python train.py --num_hidden_layers=12 --vocab_size=39979 --rope_fraction=1.0 --init="uniform" --schedule="wsd" --final_lr_fraction=0.0
MLP neurons of a small language model. Each row is named by its layer, matrix (up: input weights; down: output weights) and neuron, and shows model dimensions 341-468. Each number is 128 + 32 x the weight over its row's rms, rounded and kept within 0 to 255. Numbers have three digits each.
A block is one neuron, or neurons of one layer that tend to fire together. Before each block is what it responds to, as a language model described it from the Wikipedia text at the highest values.

Mid-word pieces, list rows. Fires on word-internal fragments of rare proper names (Antofagasta, Metroline, Massimiliano), usually in tables, rosters and lists, and on digits within table cells.
L8.up1193:109107102113130127095118052125192102119128127109141193141128105168134183100128140201138047099187112149121106138097091120166104108087145147137156056099188165148172125185158053085120148160113139157107167091128110092120159122106121105115145158126099127146090094107156136099131090098102098166102118130111106114117153113128106107064156162086196063107136111129154091088099095121139156171167
L8.down1193:160120133080141122083135122093126094126148074116104075103138102184076130106099151123118128064145060117050135097090115188097127217086154168133061159117149153148058109102107155160129139097139129081112164117111144059181059092158100124130160123144094152097116141108064117129228141112133171153123107141098098088130141169142124085099169063135091128116095099139078125152123152077142086115138
L8.up1199:142135126081129154080205169152072104093202136129115075094085123123101129101097168175171055075135142176195103128156171140153129139098137113132135110091118123175125160112165081132110196159113118122126087062121097098122138183189152103126092182097135153116147147109118072128145145103128104080224135099156145126138179152119113175118129083109143110185110111112129100135146115125109105199118
L8.down1199:175127132155175128134131123144113074105108161140141167110147134157087073153082101105037123133110149071105148141095149149122164142067128073072170116102124159156173154126088100142105088180165099116105072171109116146170123113079103177102182081121094119106139117141167148116124137180148108092110070155134114160147144134112108114148121133128118144089101079099150128141129117154107098139102
L8.up1682:126142138116122109094121155160127078124132106117127118151089064133127118129145164200102146098091132143131122136154168113059064125141145098124136148063151154097133178112251117144100161158091122132132160076166061135131144120123121136140152131104134141151140132121199067157178136087123139120122134114122160108143115167116141133093165127141093094149099056151136072090150071100056150143134
L8.down1682:120154105102123141151105151122191208109184132212158129151138197139078085114105161141133166134136166060126157140128141123079130089136158136166131156125193128167141170125093100195136100144144129131144118157131146157109098078149104150113071147146091163091094112095174174120071175150159122140133106119116096145128167097117106143151138121118134068085151154165125119175107106147113128119122
L8.up1997:100112080198147109144110179203110106190158141130175137123104079129120140141075108222129116140099210141136068105109134113149133108091114125156131097158094174145128134150227096126107133152108130072144104067168135094115104141161139073152137145139158122133146154138175099149143102174102139124136117122121104179136196187078086110133092139102124088189155116037171148104135122109110152139145
L8.down1997:078097165153173126190142120189144118097150148098082081151084146165104106220166151100158158100114094060152101131106120138103155183148125123131133103107139151122160077156084172175154100167111117136191161158144130090117149089128102129100122224100105145120140086156106183128166135132099142122115164146115175126171107135130138091200161096132166150122078138086134112206086117099099128104155

Head noun before a name. Generic head nouns or possessive 's right before a proper name is given, such as "club Beroe", "TV channel Asianet", "MGM's acquisition", "Label: Inpop".
L4.up269:102099074171156108130157179136108097165106146206163106113199123130154116095085161145163117101141104129142150089133130128126186062152084091101158115151172157101154135140122138175133142097140165132142121141136104092120106040172071181150073106123108192091154097121160169145122074122169179117143176143149140119139132125094079146125123159117080184106173112148156133084083148124142118167139
L4.down269:152111110177152097162173133110070156079109099066174120161201137166128120154089132104102092111086168104204152132138102117109095140090119135122096074091110128090099201118075154151124168116132179158160149148146102129128109096144106115116121148079170127115181076070107091139139101154139149129116137158135122100127123177147102087125121165100076154099161104114100160100101123109114117126132

Role noun before a name. Occupation or title nouns that come right before a person's name, such as center, singer, producer, editor, broadcaster, knifemaker; also company nouns like Railway, Railroad before a name or number.
L8.up248:098116133139106139121159116198073116115145112094096145116195167107113075074094179181140170067142139120140097151138108148128199168084054114074141080164168141086121119118186139157093150151133084156138129127132127049130134155153132090180168112120082133125169114113150108120127119111122147073085118121075150136124183128098135166094076077089063129146161102093146150146120141071119120156151
L8.down248:120119129174054124155066117083137088091146142106107094154115125060147134110189098097143136124091150125164169112129231096133150198155102079154125113114088099054154132146186108161102076170136115116125112063110124128099238115148117113120067142157088068091075119109152154096166104116147146145156131072118158124155164120158116106089111137073091129079156108147152124142089163129113040097086
L8.up755:077075125107130130098129137111121093113148133174188109112122111125086149138116170141185110100146099127138122129110138136115183159118105122123173175147170136159167114125134152135111149108086140138133097123109136117187151106228041134138133068151135179106206100135159136134178152153183161130162122159140142148154118173096082134109130089104104112165173139168092106142101127095076118155089
L8.down755:140100178153126089137103200130165129146128126098104088143140134094136117136083129087113078152097113143104146169115133161172087118103097114101187143125160093083164156165100113145082130100120078119129106116106103083116117099114132096128135156152100152130146105096142182138107141118139149103194115156140151112146128137157096123093145134102132143093188143154117104108139095122158127138142
L8.up1383:173054110163118058156129139126186105101105083156142056128149114134130133149132181135140171087146143104185111133122109152067120159155049118114156108139128200167173166187162152091113142178125149135121145157103092108146150068116095193113117087085172138130195143186129126144135138120071203096163139131117115125135135162134133088084110133101087125096126089160143101098180194105135136127138
L8.down1383:160103085120064164155136129144160157108145081153158161096126154124126046138089170174078156166127116113179092127087176114105098104090140159114099096108105144142107111229106060086166126139085175152139160104122145108170167226132106136154190181126133132111099074142105135140152132132095183117154119078108143131172122094107164088126136099101112099113143107115131147147148166090166127126136
L8.up1458:114063142162120104089161092184082105167113127220172083127141158103124146159120195119144111160127110129187111143093131083191200154179107094127153133080167165165138143129133106130096168107155138165124077125129074136140166103197088105144103125130088151173182125180149150139168174130139161142177130167116121112160136156134099163068154110108144157142177150167147135066140186100054133143106
L8.down1458:163114157112095127120146155156129121135141111072134094132163139081152146124129205085096152142096094160119134149114117092126112145070059114156152107063158158137190160145146150111128181124076150136153119144153094094115151098132180102090094124093117144152141095163132182102156141126159156151173142119125151159112123158121110089064100115101069108101207097158163108049159129150149097129103

Mid-word subword pieces. Second or later pieces inside rare words and names, such as em-be-zzling, Lil-ac, Mar-aca-ibo, plus digits inside numbers and opening brackets after names.
L9.up150:136107155172154063073123139132129078088126135073108115141143160120154178120165097189127068131135038110128115111139122178120119157111112141145153113085141164098249115145178144130134134137118127192086090069174130145151184140078150115181165137161104109134146130105141072073087057116116115068097121136139140145121122164093142088116134110091114133137132142111155136081220136088131146111162
L9.down150:170082107095163060132132093154126255124111131190171114134097146156063128170121145071160136159061200127134154139092136106110143120110130103131084165136123157079099103083042134138139169151133154129074123135087156113124098125133115089102121124144152182115109158121106103161149150104148158177163159093110140120114169081145152122121160118142162126142125070103135133190092100073127111153149
L9.up335:139130111153160136097133164119150093100118118124116080146160062121139164101163116213106097103117155130161093168102073092162128099118115093126102114085066117153185126119205143121179152121099127100169108068203061165113096121138119165141206160145123141135152131117108079112084126091163147120134150106101162131147192143140118106121110203099105084150108095112122162149147164131128177137134
L9.down335:115126201136129106143142150120183158135169109151119130142088097170117139138142090141084178126070162068141114135090165122156144156124117156170090159118150125111127118060132135211129120187135157065102130175148094142121104109128131106168117161095116108184101119104107107095138154093230128106142126122127118099159162157127090126124080152118093045097091139174087141137124155126133147132120
L9.up881:106080124197126140155130132140110100141158102141062096152136150113142080173111152191126093152124132120126094114155104130151133155122170145124137126110156190113149116153139132178146173118169117101164125051167085168136123117132112123141110125119159116082160090135178077052077062107116093127087225167135097170063134153150101121143137163107108092135168124129066169177141069105068114152122
L9.down881:138126159055135123171149152134074201118141158151150121156115079086109159053133138076161143128086168083114107093054131160126081128120130146173074151120071162114175119102119116117139122214105111169114167112101153132060137128140131099160099120151130100092102129130108171119180169155139147140114106070066149119089137134116086130088075031095119152132179112154179150074100137160137060122129
L9.up1802:130137148189124089100131087114161115153086106149146075168141095150191136140113106185108100116163034143125102163138118136117120180106098146098136133125145184099108180109174131109115148129150155189169063113170158097105162153072129066139173152132105185139108134112152135151083084190121159127100149172136104120124119153179107132131120076107120117146175096132109141125158113140145134111137
L9.down1802:082122124133126119178139115094131211167123132131125116109108218153093077143125135068147147097154125181127200072171123079159103054138098076159107101061141063136119116113035101170116161158140127092134131163103120171118138088128088109135110115122129075112162132104135115117146149121129115154136098135153120147134086084164143110137139192134136150157092136188150112158081167093141090174100

Mid-name word pieces. Short subword pieces inside uncommon personal or place names, usually the piece right before the name ends, such as Chary-n, Pav-ar-otti, Mahm-ud.
L4.up1551:145099128076106131127116147113110125122107122074138051097115147160096156104111114167161113123152094143142079184139120129151149163138082129170176147110163205121137160132108080118117138145085153126157132118140082181095148160121107151167117115151118215128118141179114129167123111125136144114107188160113111126131143112143142090078123184077106106203115113145148117133157095108148078092088
L4.down1551:153153127127138113130140117144104149117150104130110122122121098117104098111158109144116052118156146159105082176123138130156087129098194148135114124126181171190155152134114128153127190116167106141111115169131171181139097021162127165107149134049127118073121137168092087125141133163158124109207115177163178112101150129131082087122103132134138097088143171174129156169102121116142121152110

Noun-phrase head nouns. Head nouns that close a descriptive noun phrase, often right before a name or appositive: lead character, younger sister, studio album.
L9.up806:106091144174123078112159152206154092094120137162152102110084116206091094147148233159077139139070100122139166159151113098147078107100077131086129089049113161166228127169091133120115102086088129214158166070111154101086129108118119035170134144113152151137113112182083148132136132104161166168154133118180111134073155132140090132060122129114116120118087120101170093153127132097072160136143
L9.down806:069143111110134057117169138127117108099131154171145125121115081113177111062124129093183158120117148105182086108120156100122130201116113091134127224124135135147121128075078177139057166107123143147125149123116099114187112151148110133096099144130147099117127160142162097122104095096070192138106139132131129174137090113099086108171128133103113104100136201082170141116161064138087119071091
L9.up1241:147125111173103123160089169130086107112171117130123104115107086115096071094121160109095091146121107129150132113101125119082147131132045078077124105127151067111151116128154168128140103119049183158144171124114136104082147116091110147128153158132169151113140138146134177142171044100136166118142145141174120099125196136090092135128108140127089127196160131178090171093131112066072101163152
L9.down1241:164163081157136104128095116092177237096203099089157097136150181121127104148069161101123145103103114152110089105087134068153166100162117142155125104100135134159152158162134117143104172057148103119105128123090105157156149097167149142147125095138206108129103111100133118114116115092151160162073147107145084105173060146130119077090118150136142106136128166128122120098163134143168159226197
L9.up1770:144114075143149066110158154156108099121121092212130122152135145106164148143090154111126130173069145157149131092115120113141141156122124140115151139067142153105203174091138152074163181146106106176144124164095094139103114073155121043173127158159159123181184116150144166178239161061108155131187147145142105119069123144167084122096167130124120142113144125199095086134164143146133134141091
L9.down1770:134137099197095075198194153147164092123145102086148126095106094131147173084158135164075095084130221134109135124146126130128125098129148119142134094101139127137161144096126146166062149154151156156169172090124138053103142125125110061115133116092116144106174112140082198148086109079198164121147118114078117136135159173082115094107149118084171145098158094155149054168117157204136092117094
L9.up1866:126047086132156138093120121117165089139155128176145138142107138177090087177050159127141087106141087072172124098153183114140169152141103134107183158127172099119117188153122112129165157087109188109175144027094153055189186154123086095166092132135179147121102156123078193187127127109150147176132149138130155155090163155112115151118124130115147131208095111152130148163110137062094140140137
L9.down1866:075094135121099141166046168099062134150132122170144167142117136099102155143141140079128125163148141153143056160159166126164141120056155119158128119107140195109139158148132136151118140131108133136135180073078153054130188072148110149094115095173092130122151112098152130168144136149126132099095142129129102117083121119135199056124151148119115163101164167131151098118111131164163165138118